{
  "n_layer": 11,
  "d_model": 160,
  "n_head": 2,
  "n_kv_head": 2,
  "head_dim": 64,
  "d_mlp": 640,
  "vocab_size": 876,
  "activation": "gelu",
  "norm": "layernorm",
  "norm_place": "pre",
  "norm_eps": 1e-05,
  "positions": "learned",
  "qk_norm": false,
  "attn_scale": 0.125,
  "bias": "none",
  "tie_embeddings": true,
  "parallel_block": false,
  "init": "normal",
  "init_std_qkv": 0.0305,
  "init_std_o": 0.00726,
  "init_std_up": 0.0305,
  "init_std_down": 0.00325,
  "optimizer": "adamw",
  "lr": 0.00195,
  "beta1": 0.9,
  "beta2": 0.99,
  "weight_decay": 0.14,
  "lr_head": 0.00532,
  "grad_clip": 1.0,
  "warmup_steps": 338,
  "schedule": "cos",
  "final_lr_fraction": 0.0,
  "batch_tokens": [16384, 32768, 49152],
  "seq_len": 1024,
  "doc_mask": true,
  "z_loss": 0.0001,
  "train_tokens": 162600000,
  "steps": 5398,
  "dataset": "wikipedia_en"
}
MLP neurons of a small language model. Each row is named by its layer, matrix (up: input weights) and neuron, and shows model dimensions 16-79. Each number is 50 + 12 x the weight over its row's rms, rounded and kept within 0 to 99.
After each neuron's rows, "fires on" lists the tokens most often at its 100 highest values on Wikipedia text that the model never trained on. A number after a token or word is its count.

L7.up465:38 67 26 29 56 47 45 51 44 47 64 40 32 35 56 28 55 46 33 51 63 63 61 35 56 39 88 45 38 27 57 67 57 53 29 35 47 54 50 41 69 49 79 49 42 49 72 37 53 47 53 45 43 43 57 45 36 56 44 44 59 51 47 35
fires on: "is" 26, "ul" 18, "iz" 17, "ut" 8, "iel" 7

L8.up332:38 55 42 46 38 38 65 38 26 53 45 24 56 52 46 51 47 56 70 48 61 47 34 52 52 71 50 54 69 61 55 45 57 42 28 60 37 46 76 65 57 51 39 54 50 64 57 44 53 39 50 60 53 44 57 71 61 41 46 22 58 35 59 49
fires on: " S" 21, " b" 21, " R" 15, " C" 13, " r" 12, "-" 7

L8.up569:45 50 25 48 51 45 44 41 53 39 48 34 50 38 70 45 25 82 42 47 37 29 44 50 62 42 77 55 69 46 58 42 49 61 28 59 53 58 42 17 54 49 60 54 52 58 18 39 24 44 59 66 39 46 59 37 59 70 53 44 34 31 51 56
fires on: "re" 29, "ro" 14, " re" 13, "im" 5

L8.up90:49 63 64 70 34 62 49 50 38 51 37 39 33 39 57 43 29 50 40 35 52 54 61 55 53 70 85 52 59 63 59 53 74 50 41 77 45 51 38 28 51 67 50 45 67 55 49 60 45 26 48 45 51 42 46 57 50 45 55 40 41 38 44 56
fires on: " un" 33, " Un" 11, " dis" 11, "le" 8, "ch" 7, "amp" 6

L4.up165:53 65 63 32 13 35 35 30 63 44 50 45 35 35 50 51 71 49 51 64 54 64 62 50 41 47 62 54 59 51 38 52 40 44 65 38 51 56 59 41 41 41 28 59 49 76 54 50 53 63 51 66 47 34 66 61 68 49 49 45 61 51 50 59
fires on: "ill" 32, "ing" 16, "ide" 11, "rit" 8, "ll" 6, "ent" 5

L4.up621:64 57 64 48 38 40 36 47 41 54 46 62 68 44 53 23 53 77 45 53 47 27 42 64 69 67 65 52 68 50 48 69 38 54 42 67 31 52 51 41 67 23 42 56 66 74 35 51 30 52 43 76 42 39 44 62 65 44 51 33 36 47 46 49
fires on: "e" 44, "te" 33, "ce" 8, "ue" 5, "cc" 5

L7.up13:61 55 66 70 42 40 59 29 53 44 68 63 56 33 70 46 39 50 38 64 56 46 58 40 57 44 47 60 36 49 52 58 78 68 38 47 63 53 48 67 36 32 54 53 32 44 35 67 48 67 37 31 65 57 61 43 36 43 74 65 42 43 65 52
fires on: "ent" 36, "ary" 14, "ist" 13, "ro" 12, "ip" 9, "le" 5

L4.up416:30 68 50 49 36 53 60 53 47 55 66 50 64 60 52 62 59 62 54 40 45 39 33 62 50 54 68 76 69 66 45 78 30 58 35 56 36 67 57 57 67 41 44 39 31 61 47 49 45 49 35 62 51 30 56 46 30 57 43 43 43 61 64 38
fires on: "ce" 18, "ies" 17, "ess" 12, "ue" 9, "hip" 8

L7.up516:23 56 67 47 63 48 41 62 57 67 34 51 77 43 66 71 42 45 61 52 58 46 47 41 47 60 43 61 71 34 59 53 41 55 49 40 54 62 58 61 49 45 48 53 42 68 56 54 49 43 49 40 55 47 39 68 33 30 62 36 42 47 70 45
fires on: "ur" 24, "ay" 10, "ly" 9, "ust" 9, "ou" 8, "ot" 6

L8.up381:37 47 37 67 52 62 29 64 55 39 47 35 40 48 37 70 36 53 50 49 60 47 31 46 70 53 42 57 44 34 45 53 63 45 41 37 35 33 58 56 47 52 50 58 59 74 45 49 50 39 44 43 64 60 57 75 59 35 51 56 59 42 66 65
fires on: "S" 32, "." 10, " " 9, "===" 8, "s" 7, "200" 6

L7.up500:37 75 43 71 31 37 57 09 55 32 38 32 32 78 46 39 44 61 55 33 49 43 42 51 57 49 76 40 53 45 47 51 58 47 58 35 46 58 52 69 80 51 78 67 68 71 36 48 49 41 53 55 45 48 60 62 57 45 53 46 60 37 21 62
fires on: "c" 84, "C" 4

L8.up66:42 45 74 60 60 49 47 41 63 40 64 41 72 56 56 55 61 54 37 71 52 45 26 41 55 31 42 53 44 55 56 65 48 56 41 73 30 53 34 66 38 57 50 65 70 69 48 53 33 53 41 55 54 56 50 34 47 67 27 36 49 46 48 90
fires on: "ed" 17, "ic" 15, "orn" 12, "ent" 9, "ant" 7

L8.up525:66 25 68 44 45 51 63 55 62 36 65 51 44 51 60 61 75 47 40 77 45 47 40 59 56 57 46 69 60 42 47 67 65 66 53 47 53 45 71 30 57 19 34 54 51 67 40 33 48 34 39 69 45 65 52 55 65 32 61 44 60 64 41 31
fires on: "e" 21, "ed" 16, "er" 13, "ug" 8, "t" 7

L7.up18:55 54 42 54 57 60 60 55 30 47 44 36 35 41 52 44 44 41 61 41 51 57 61 66 54 62 62 68 58 39 52 50 40 69 40 39 46 52 57 69 42 44 35 68 55 65 54 49 52 64 48 35 62 63 63 71 38 42 41 35 40 19 54 27
fires on: "'" 70, "st" 7, "m" 5, " f" 4, " k" 4

L7.up580:63 58 62 41 38 39 67 41 52 44 59 60 41 68 55 64 35 29 32 46 35 46 40 63 53 50 49 44 52 35 60 44 44 43 62 68 34 51 36 48 43 24 58 70 58 78 39 49 44 73 40 43 65 53 62 39 57 84 52 34 49 34 68 32
fires on: " st" 79, " St" 16, "st" 5

L4.up317:46 66 38 22 41 44 33 57 53 44 50 55 45 68 57 42 37 82 41 39 53 49 61 53 57 47 60 46 61 40 44 50 64 47 60 52 37 63 36 25 59 51 53 46 47 65 40 63 46 52 39 45 33 18 56 57 64 63 61 61 54 54 40 60
fires on: "a" 94, "el" 5

L7.up15:60 51 55 39 23 60 50 51 62 52 66 37 43 45 54 58 48 57 39 59 71 50 32 59 53 58 76 56 56 62 48 48 45 66 69 58 43 49 54 38 64 49 69 52 26 36 67 23 49 45 51 64 39 43 46 59 36 65 41 55 43 54 57 51
fires on: "y" 19, "or" 19, "ily" 9, "ch" 9, "ment" 7

L7.up5:68 44 34 47 40 67 61 62 61 37 47 60 31 49 51 53 57 44 33 56 46 60 32 43 58 48 41 48 27 57 52 58 41 63 76 36 55 27 68 53 29 54 43 69 67 39 56 62 73 64 46 51 38 55 45 32 55 78 56 55 34 30 50 42
fires on: "ar" 27, "ill" 20, "ost" 14, "id" 9, "ich" 6, "oll" 4

L7.up221:47 81 42 38 56 29 33 49 63 46 54 47 41 42 43 44 44 66 51 28 42 47 42 36 59 36 60 50 44 55 55 60 32 59 41 59 57 47 49 61 36 52 67 49 49 68 47 72 51 52 51 47 56 47 67 62 55 47 24 43 57 38 57 50
fires on: "or" 53, "o" 14, "ru" 10, "iel" 4, "our" 4

L7.up340:57 53 58 44 57 50 45 41 47 44 45 45 45 44 53 51 46 79 54 64 63 46 33 38 52 62 43 68 58 27 59 55 57 43 50 48 42 39 32 39 61 61 47 65 28 60 40 26 38 39 71 53 47 51 47 36 51 46 37 38 56 50 86 53
fires on: " s" 65, "i" 7, "is" 5, " S" 4, " m" 4

L8.up285:47 39 45 28 46 34 55 37 65 65 59 75 56 57 66 61 45 48 38 38 56 42 57 54 52 24 62 45 66 39 35 56 50 16 48 57 46 61 43 27 51 40 69 66 37 67 59 33 54 63 35 27 41 49 57 37 48 43 37 50 57 48 43 39
fires on: "g" 29, "u" 24, "i" 11, "al" 10, "ire" 4

L4.up523:50 47 29 46 45 38 51 35 38 66 55 42 53 61 39 43 40 48 70 42 55 46 36 57 59 44 28 50 55 47 50 70 44 32 39 69 61 57 58 52 40 34 54 64 61 49 45 47 58 70 48 62 63 44 65 58 42 49 33 36 42 36 50 60
fires on: " m" 27, " w" 11, "===" 8, "S" 7

L8.up409:31 56 57 43 41 43 36 35 48 68 42 43 41 40 49 37 65 68 36 54 40 52 71 41 65 54 44 56 49 51 44 64 51 57 49 68 24 48 52 58 41 57 68 59 67 45 29 56 33 57 59 53 19 61 50 49 57 48 40 50 52 35 37 65
fires on: "al" 20, " " 17, "." 11, "ac" 9, "ic" 5, "ary" 5

L8.up195:56 54 37 48 54 45 74 39 65 53 49 50 50 33 65 57 43 65 52 45 52 48 76 56 50 29 60 56 56 52 53 51 50 65 25 29 37 37 63 48 46 44 46 61 32 59 73 24 56 63 37 38 37 43 70 46 52 42 49 51 40 17 46 41
fires on: "m" 29, "}" 10, "i" 10, "-" 9, " k" 6, "W" 5

L5.up527:64 46 67 58 41 51 53 10 53 49 25 48 66 44 47 54 29 77 46 65 38 44 57 33 77 78 40 39 59 41 49 53 55 53 40 75 47 59 51 51 35 40 73 72 47 54 44 57 20 54 51 47 48 47 78 57 60 64 49 46 36 41 57 60
fires on: " as" 38, " (" 24, " pro" 22, " un" 4

L7.up533:61 59 63 70 45 35 30 35 41 64 32 63 64 61 48 45 42 39 61 41 32 36 40 60 58 75 47 58 50 39 52 62 53 74 34 52 52 68 63 39 65 40 47 68 63 48 34 81 42 65 22 47 71 38 37 32 51 52 35 35 63 41 65 48
fires on: "en" 27, "et" 16, "d" 12, "ing" 10, "er" 9, "st" 6

L7.up349:47 63 48 54 46 49 55 43 51 59 47 54 45 46 44 35 30 48 68 27 50 42 40 61 49 57 41 63 60 62 59 47 32 33 42 48 67 48 66 35 58 41 40 63 55 63 64 59 60 75 16 40 58 43 43 60 39 77 35 30 40 52 67 53
fires on: "l" 20, "r" 15, " K" 13, "fer" 12, "ar" 7

L5.up306:66 31 54 53 30 53 55 62 53 51 53 61 58 41 46 64 49 51 60 53 34 43 43 61 59 53 36 49 54 53 38 55 56 71 60 53 60 33 70 18 33 43 32 65 60 62 31 62 14 67 30 39 48 41 45 40 53 34 46 49 61 56 24 61
fires on: "over" 44, "ound" 16, "ed" 12, " ag" 9, "ing" 4, "ide" 4

L7.up626:49 39 45 50 52 30 40 37 43 59 71 34 45 44 46 56 35 57 31 55 44 63 61 28 56 40 39 58 62 35 57 48 53 48 57 38 46 60 42 74 55 35 63 49 54 50 49 41 57 50 50 48 61 34 61 57 44 60 68 59 26 44 61 52
fires on: "ain" 38, "ew" 32, "ro" 13, "an" 9, "N" 4

L7.up570:59 78 58 50 51 31 43 55 35 50 56 59 54 62 41 33 59 49 40 53 50 43 34 37 56 59 46 69 53 41 51 47 36 65 44 48 56 55 52 52 53 44 62 55 26 46 28 79 44 59 41 62 60 45 60 53 44 65 51 41 45 38 67 46
fires on: "o" 29, "e" 9, "um" 6, "one" 6, " the" 4

L8.up175:65 77 59 52 28 54 71 64 51 43 43 60 41 49 65 64 64 40 48 42 53 55 42 54 48 52 65 56 71 46 58 67 32 50 63 26 39 52 55 65 45 41 56 59 64 59 54 36 59 40 50 46 56 46 55 48 47 71 61 62 38 48 45 19
fires on: "h" 25, "ip" 11, "ep" 9, "op" 8, "ar" 7, "av" 7

L8.up431:54 33 67 37 44 49 54 61 62 44 65 44 45 50 50 42 40 61 46 43 37 56 52 62 62 50 64 51 67 73 58 59 22 49 58 68 37 73 58 64 61 50 73 49 40 45 53 38 49 52 66 49 14 36 68 37 37 51 55 55 51 58 67 58
fires on: "y" 48, "ation" 17

L7.up537:52 72 47 52 44 40 57 34 47 39 61 91 51 69 46 39 48 58 63 45 44 68 66 63 53 44 65 55 58 63 41 50 58 40 39 52 43 62 50 50 37 43 44 43 58 53 58 62 73 41 65 58 37 48 48 51 40 53 38 60 41 22 37 62
fires on: "y" 26, "iel" 18, "k" 10, "ie" 7, "ak" 7

L4.up188:39 67 60 71 36 32 24 60 39 61 61 44 48 62 52 47 43 43 86 50 39 64 58 63 37 63 59 48 58 49 44 65 51 47 54 48 35 41 61 47 46 49 66 50 52 57 33 45 31 48 27 50 51 64 51 64 61 31 16 52 39 62 73 51
fires on: " that" 41, "ual" 27, "if" 7, " they" 5, "ing" 5

L8.up470:47 56 40 62 50 41 44 40 32 44 48 64 29 56 45 56 64 74 72 25 42 53 52 35 54 37 63 45 56 39 61 44 71 60 48 46 40 47 48 66 47 36 52 64 42 59 35 62 41 41 48 33 32 25 63 49 82 26 36 55 59 32 56 46
fires on: "ic" 43, "is" 24, "c" 7, "ical" 6, "%" 6

L5.up548:61 50 47 55 52 42 27 37 59 49 69 56 36 41 59 36 57 61 49 52 61 51 75 47 49 40 61 44 65 16 51 67 33 42 40 48 28 68 55 41 60 23 62 52 38 72 47 60 51 42 54 36 30 60 56 64 58 62 41 56 65 38 37 28
fires on: "u" 74, "if" 21, "ver" 4

L7.up433:62 52 58 41 34 46 59 54 56 59 57 57 40 46 35 55 54 64 53 52 55 53 41 42 62 64 38 60 51 32 70 40 74 43 35 45 26 32 36 55 45 52 59 62 61 58 34 36 50 39 57 38 54 45 50 58 69 56 45 32 61 49 61 35
fires on: "a" 44, " S" 14, "i" 13, "E" 10, " ch" 5

L4.up637:34 65 48 32 52 34 41 43 53 46 47 43 67 39 53 54 38 48 53 31 67 42 43 60 52 54 41 64 52 53 57 66 45 38 32 73 64 62 46 36 53 61 51 50 36 53 55 60 56 71 41 48 50 59 55 76 44 50 48 36 45 34 51 68
fires on: " r" 29, " St" 7, "ack" 6, "eam" 6, "os" 5, "oot" 5

L7.up633:52 50 62 47 27 55 55 68 48 65 45 51 44 57 39 65 39 59 32 29 33 43 34 61 59 61 46 40 71 50 50 55 49 46 66 50 55 49 49 38 61 32 48 84 61 53 60 42 59 80 40 72 50 26 49 47 63 67 55 47 59 44 49 43
fires on: "st" 39, "g" 19, " st" 18, " St" 10, "ill" 4

L7.up552:66 62 72 61 40 43 41 36 60 55 33 40 47 52 69 48 47 65 92 41 34 49 47 53 43 73 74 48 57 49 50 39 53 49 58 32 51 62 70 44 69 58 49 55 73 59 73 62 72 53 49 43 30 68 48 49 58 46 50 48 46 56 22 49
fires on: "g" 75, "c" 8, "f" 8

L8.up420:51 48 58 52 55 50 22 32 43 34 44 60 49 54 47 13 64 70 71 47 57 47 66 34 55 64 42 46 61 43 38 57 38 22 54 47 45 52 55 50 37 54 54 44 65 69 46 44 47 70 42 42 51 38 82 40 38 45 64 57 51 56 47 60
fires on: "ar" 47, "ec" 16, "c" 15, "ed" 5

L4.up580:48 42 39 27 50 35 52 69 42 49 50 44 37 26 67 41 36 38 51 57 72 57 41 53 50 63 62 59 53 60 52 55 66 45 09 69 59 61 41 34 54 59 43 52 50 48 56 25 61 37 61 36 50 44 56 68 48 59 44 50 39 53 42 49
fires on: "le" 87, "ter" 8

L4.up191:33 57 59 34 20 63 49 41 48 43 45 44 60 52 41 32 64 45 33 50 61 49 62 65 61 32 35 56 38 55 51 57 51 52 35 47 73 42 48 35 47 62 32 50 76 54 47 45 71 42 63 33 41 41 45 63 80 78 68 30 51 60 68 36
fires on: " Re" 22, "orn" 16, "l" 9, " =\n\n" 7, " (" 5, " all" 5

L7.up408:55 63 52 43 39 41 59 40 62 40 82 58 48 49 46 66 37 52 63 44 55 46 54 50 61 30 63 61 60 38 53 61 59 59 50 42 37 57 37 30 68 59 64 49 47 54 60 33 45 54 39 53 39 61 60 64 63 37 39 53 54 50 45 51
fires on: "u" 38, "b" 15, "0" 12, "B" 8, "ng" 7, "i" 6

L8.up570:48 60 47 47 48 35 37 32 61 51 48 54 59 53 40 34 70 34 56 63 57 51 55 34 73 62 50 36 62 23 55 64 34 36 45 45 63 50 56 55 45 42 63 71 51 71 36 42 44 52 40 51 59 47 43 55 46 42 43 41 64 49 53 39
fires on: "iv" 21, "ec" 14, "erv" 9, " includ" 9, "c" 7

L8.up582:54 36 37 42 53 30 53 59 28 61 49 56 45 45 66 60 59 52 54 47 63 57 47 45 55 51 51 51 54 23 38 53 47 46 52 55 46 39 38 50 28 29 38 78 46 44 58 30 53 34 58 31 56 58 68 47 67 37 49 56 38 46 32 30
fires on: " k" 21, "h" 12, "ac" 9, " an" 9, "av" 7, "ir" 7

L8.up495:49 49 59 24 63 39 37 59 57 29 43 40 42 32 56 49 53 57 50 80 50 37 21 58 49 49 45 79 41 60 57 60 68 84 31 55 37 57 49 24 67 41 38 51 56 66 61 36 42 55 56 53 49 40 61 52 49 55 64 51 42 48 75 38
fires on: "e" 69, "l" 13, "k" 5

L8.up401:54 40 69 35 46 52 44 57 37 35 40 58 33 29 54 42 57 60 45 58 53 52 50 47 58 37 54 54 54 29 47 58 26 44 31 57 26 67 49 35 36 44 41 64 65 79 64 53 56 46 38 40 51 59 37 46 61 64 27 39 53 44 39 44
fires on: "u" 30, "if" 27, "ng" 22, "ver" 7, "b" 4

L7.up44:55 37 52 60 55 53 49 37 53 53 54 56 57 59 73 36 61 58 49 71 51 41 56 51 46 56 56 59 54 63 49 56 48 49 42 55 49 53 40 42 80 23 60 65 52 49 06 24 53 54 53 56 46 57 56 34 61 49 23 58 51 54 68 56
fires on: "d" 18, "el" 16, "t" 16, "er" 7, " St" 5

L7.up209:59 42 60 45 42 52 75 36 62 63 43 65 66 51 52 45 48 45 48 51 39 45 50 55 60 42 39 48 54 41 45 46 29 46 58 51 52 51 80 43 41 45 43 53 39 69 24 58 44 83 44 44 54 51 58 44 38 59 37 67 41 57 75 66
fires on: "ist" 54, " Count" 25, "ast" 17

L8.up267:55 48 39 51 30 48 50 62 44 67 54 48 28 73 48 43 45 63 44 38 57 60 22 63 55 36 64 49 66 52 60 51 59 54 61 56 39 54 81 63 53 41 41 66 35 63 64 23 36 70 51 63 64 36 48 58 31 69 57 70 37 36 78 32
fires on: "et" 38, "e" 11, "S" 11, "y" 10, "pt" 5, "T" 5

L4.up272:29 57 50 54 54 41 39 53 35 35 66 34 53 54 42 42 56 31 55 47 66 49 55 38 62 38 49 46 59 39 49 67 53 47 53 40 36 55 59 49 24 43 50 48 53 72 47 65 54 61 61 46 78 58 50 70 26 39 13 44 38 68 52 36
fires on: "im" 30, "iv" 24, "ark" 10, "." 10, "up" 6, "w" 4

L4.up223:37 43 44 26 50 53 57 61 38 36 60 46 38 40 65 20 39 37 38 48 59 66 45 42 51 44 61 46 48 24 51 60 53 45 38 44 40 60 55 29 43 63 39 50 35 67 54 57 59 53 47 52 50 53 47 60 59 37 58 48 41 50 67 44
fires on: " Y" 24, "ir" 14, "iss" 12, " y" 9, "y" 9

L8.up446:54 43 48 26 65 49 45 53 33 45 32 52 37 42 68 38 48 50 66 52 57 57 47 31 52 52 65 44 56 16 49 51 56 42 43 42 52 53 39 45 29 53 54 69 82 76 61 49 69 49 46 57 62 55 57 42 65 42 52 51 39 54 34 51
fires on: "n" 40, "on" 15, "av" 14, "ver" 12

L7.up63:39 58 47 50 60 35 29 60 73 36 54 60 49 55 59 65 56 44 42 49 68 47 38 54 54 38 64 59 45 55 54 56 31 66 47 43 39 39 55 58 51 40 62 58 48 48 78 85 42 79 38 68 43 42 51 56 48 45 49 44 43 25 50 57
fires on: "ot" 47, "o" 32, "ent" 9

L5.up302:46 53 56 60 63 40 34 45 59 50 41 55 77 28 43 38 53 49 40 70 65 44 43 61 59 60 49 70 77 40 69 55 40 41 46 51 36 49 66 40 41 46 18 52 58 60 53 45 35 57 43 53 56 64 56 39 26 47 42 39 23 50 40 41
fires on: "ased" 46, "res" 27, " is" 9, "|---|---" 6, " has" 4

L4.up310:68 30 62 55 37 43 30 66 56 33 47 57 33 25 48 67 68 46 54 50 47 46 63 44 53 42 51 71 48 40 56 50 31 68 53 64 43 62 73 68 57 28 49 54 57 58 66 56 51 70 56 51 49 49 67 54 60 45 57 55 50 51 39 51
fires on: "ent" 62, "ation" 6, "inal" 5, ")\n\n" 4, "ric" 4

L4.up456:52 51 67 73 31 44 39 58 51 53 62 37 58 57 45 62 62 55 66 56 73 44 28 50 55 58 52 71 59 62 49 41 40 61 63 49 35 29 44 52 64 36 59 62 76 46 24 38 48 43 56 46 49 24 52 50 54 40 42 51 55 42 64 31
fires on: " B" 36, " R" 14, " Sh" 6, " Cl" 4, " J" 4

L8.up501:64 46 34 38 53 46 65 48 49 53 50 47 46 39 54 21 33 40 39 64 55 51 72 46 56 59 45 67 43 54 43 52 55 36 20 35 37 64 53 49 42 58 70 48 58 53 55 54 75 55 64 51 65 52 65 63 48 69 52 49 49 52 48 49
fires on: " a" 31, " for" 21, "ver" 14, "re" 14, " United" 6, "le" 5

L8.up435:48 55 66 37 54 54 35 66 54 48 60 53 49 38 63 38 41 49 42 67 48 44 25 62 45 67 69 38 36 57 50 57 55 61 43 54 18 48 64 45 49 25 39 39 61 63 38 53 66 48 63 60 25 43 45 63 44 37 57 66 39 21 41 64
fires on: "ate" 20, "ic" 18, "e" 17, "pe" 9, "an" 7, "ge" 5

L8.up595:71 50 46 42 21 68 68 55 62 55 61 69 44 53 72 54 51 42 38 42 49 59 56 58 53 68 72 55 56 69 57 40 37 65 41 53 41 38 47 51 53 57 59 64 37 41 54 31 66 61 58 53 46 52 29 43 51 48 66 46 14 55 57 47
fires on: "y" 19, " Count" 16, " John" 14, "oc" 7, " by" 6

L4.up224:34 48 67 51 30 38 25 72 52 58 37 38 43 54 42 78 59 54 58 58 58 53 52 41 56 62 52 55 60 43 52 45 52 43 59 31 46 57 64 58 38 50 57 44 44 65 53 50 62 53 44 38 51 33 48 77 49 32 49 46 59 61 43 25
fires on: "." 73, "ric" 13, "u" 5

L5.up557:48 53 48 39 45 32 45 73 37 43 37 60 53 56 67 65 56 51 35 51 45 47 39 57 68 61 48 70 60 57 56 57 39 49 55 55 57 54 52 37 46 39 47 63 53 71 44 57 44 47 34 40 55 40 48 53 49 49 35 64 44 64 51 63
fires on: "ed" 33, "1" 15, "0" 9, "ing" 7

L7.up99:28 48 57 42 53 45 33 50 30 44 63 43 45 43 69 50 58 57 56 35 51 51 45 43 48 44 63 38 62 37 47 47 55 40 49 83 34 35 46 54 43 50 39 47 68 78 38 56 54 42 46 42 43 43 55 32 64 44 47 66 59 40 22 45
fires on: "ac" 39, "enc" 16, "c" 16, "anc" 9, "en" 9, "al" 5

L7.up316:58 48 49 48 44 54 44 60 35 55 24 71 65 38 56 67 26 70 74 37 56 61 54 53 51 71 40 63 52 55 38 53 30 60 36 66 59 64 50 41 38 53 38 56 28 55 58 37 38 51 48 45 63 45 44 55 55 33 59 48 47 65 59 49
fires on: "ur" 62, "od" 18, "og" 11

L8.up144:39 33 49 53 28 54 38 34 54 45 70 57 49 61 41 30 31 55 50 42 49 40 50 54 52 40 54 57 60 61 45 47 60 26 41 65 46 47 49 41 50 22 38 61 61 53 49 28 54 47 51 51 56 36 51 59 62 55 47 70 52 44 69 57
fires on: "S" 30, "O" 20, " S" 11, "T" 9, "M" 7, "F" 7

L4.up556:41 52 65 56 44 26 53 57 42 58 55 65 43 57 51 41 68 45 69 34 60 44 59 53 40 67 87 47 50 46 32 65 60 68 72 52 46 54 53 37 56 46 37 62 48 63 40 58 40 66 29 31 50 34 52 47 62 58 50 43 22 53 70 70
fires on: "ist" 20, "===\n" 13, "'" 9, "ri" 7, "ver" 7, "ign" 5

L7.up611:42 57 64 44 35 40 22 58 49 40 64 39 57 41 81 39 74 45 55 36 69 43 34 58 44 67 40 65 66 35 57 53 47 69 44 84 36 54 57 62 52 48 48 43 31 51 30 62 60 56 48 60 38 46 39 75 54 46 56 58 38 64 44 53
fires on: "en" 25, "e" 12, "an" 12, "er" 6, "our" 4

L4.up400:70 60 44 40 56 28 60 36 62 58 68 41 49 54 37 62 45 51 55 50 55 52 47 50 56 37 52 67 56 44 58 69 65 54 48 58 44 61 77 51 63 36 75 41 43 74 62 23 57 58 45 61 49 21 77 73 36 34 44 58 38 44 61 35
fires on: "}" 16, "V" 14, "M" 12, "N" 10, "ew" 7, "P" 6

L7.up391:60 56 61 58 37 60 48 69 47 48 35 49 44 43 62 51 37 64 45 56 53 49 61 51 51 65 46 53 73 55 45 66 31 66 50 44 41 64 59 44 61 42 37 50 40 63 39 39 56 37 54 44 58 48 64 64 35 64 73 40 35 39 65 56
fires on: "op" 33, "ip" 23, "b" 16, "r" 9, "ol" 4

L5.up511:49 43 46 49 43 27 24 54 45 46 56 40 50 33 55 58 44 35 54 51 70 61 38 54 60 53 70 67 48 33 46 60 81 51 36 54 60 42 65 52 35 27 49 56 30 49 56 66 50 43 60 28 69 42 67 72 52 40 46 44 44 46 46 44
fires on: "le" 65, " Le" 8, "re" 5, " le" 4, "x" 4

L4.up22:33 38 50 52 58 54 63 52 27 39 65 55 43 45 51 31 56 36 56 55 54 55 27 46 47 34 49 43 40 25 60 70 67 50 46 51 45 35 45 52 29 66 53 50 44 52 63 37 71 35 64 55 51 45 43 39 50 25 47 45 50 55 72 40
fires on: "enn" 29, " Y" 17, "iss" 15, " y" 10, "anc" 9, "ific" 8

L8.up630:44 42 58 73 47 52 56 23 24 62 38 60 56 52 48 55 49 69 50 52 38 35 34 56 60 49 44 44 60 36 60 44 48 59 49 58 40 38 46 57 28 34 47 71 62 70 46 32 44 33 54 41 59 55 57 42 32 54 34 38 56 49 56 69
fires on: "op" 25, "i" 14, "anc" 10, "p" 9, "as" 7, "ac" 7

L8.up253:56 58 31 58 45 55 39 60 52 54 53 61 48 54 54 66 32 55 65 45 43 57 36 51 60 46 57 60 67 35 54 52 55 47 60 46 37 57 52 42 67 56 29 59 48 56 20 68 40 58 28 20 45 48 53 52 39 76 42 40 44 42 64 62
fires on: "el" 69, "vel" 26

L4.up208:56 70 62 51 23 40 34 28 49 64 63 32 49 31 56 47 53 48 47 47 75 42 58 53 36 46 69 64 61 43 44 59 68 36 62 47 40 56 70 42 32 40 39 62 47 80 45 59 52 48 43 57 30 40 62 65 75 53 41 48 35 67 64 34
fires on: " had" 19, "ill" 16, " pro" 7, " th" 6, "any" 6, "ing" 6

L4.up128:27 34 70 37 59 49 51 58 22 28 62 68 54 48 57 33 43 31 42 55 62 53 46 36 54 42 62 40 62 34 48 58 49 54 23 61 30 37 52 32 43 48 38 57 31 57 46 40 51 48 46 61 48 52 44 49 51 53 38 50 55 72 61 52
fires on: " Y" 68, " y" 32

L8.up395:35 45 68 36 55 55 51 48 50 49 28 42 38 62 42 55 54 59 54 62 47 55 41 33 69 59 78 68 53 42 46 38 43 37 51 49 36 46 47 46 60 51 33 69 29 62 24 25 28 48 58 34 35 48 61 39 48 68 46 47 38 53 50 66
fires on: " l" 44, "$" 17, "{" 8, "[" 8, "ub" 7

L8.up449:63 50 72 34 39 46 53 32 48 49 47 56 55 27 51 46 44 41 48 55 65 47 43 64 52 45 63 56 61 41 59 56 20 35 64 60 40 37 32 38 37 53 52 63 49 48 36 30 57 62 34 53 52 38 33 67 64 57 43 65 56 68 55 44
fires on: "ver" 31, "u" 20, " B" 8, " Jo" 7

L4.up112:57 71 61 39 27 38 23 47 47 43 54 73 67 50 59 49 43 58 61 65 53 49 57 58 35 71 56 70 57 44 52 59 63 47 50 38 45 56 61 56 42 40 39 58 53 79 45 47 31 66 43 44 52 35 57 62 76 48 52 43 43 61 40 44
fires on: "ign" 45, "ion" 14, "pt" 8, "ist" 8, "ire" 5

L8.up378:36 40 43 57 50 53 40 35 59 38 43 14 61 54 44 58 42 62 68 34 62 46 25 42 66 63 48 69 46 63 52 49 55 63 61 71 47 50 57 37 38 33 48 50 75 50 45 59 47 42 50 50 45 58 43 47 44 72 42 56 59 50 53 63
fires on: "it" 24, "ic" 15, "." 13, "ot" 9, "ag" 6, "ant" 5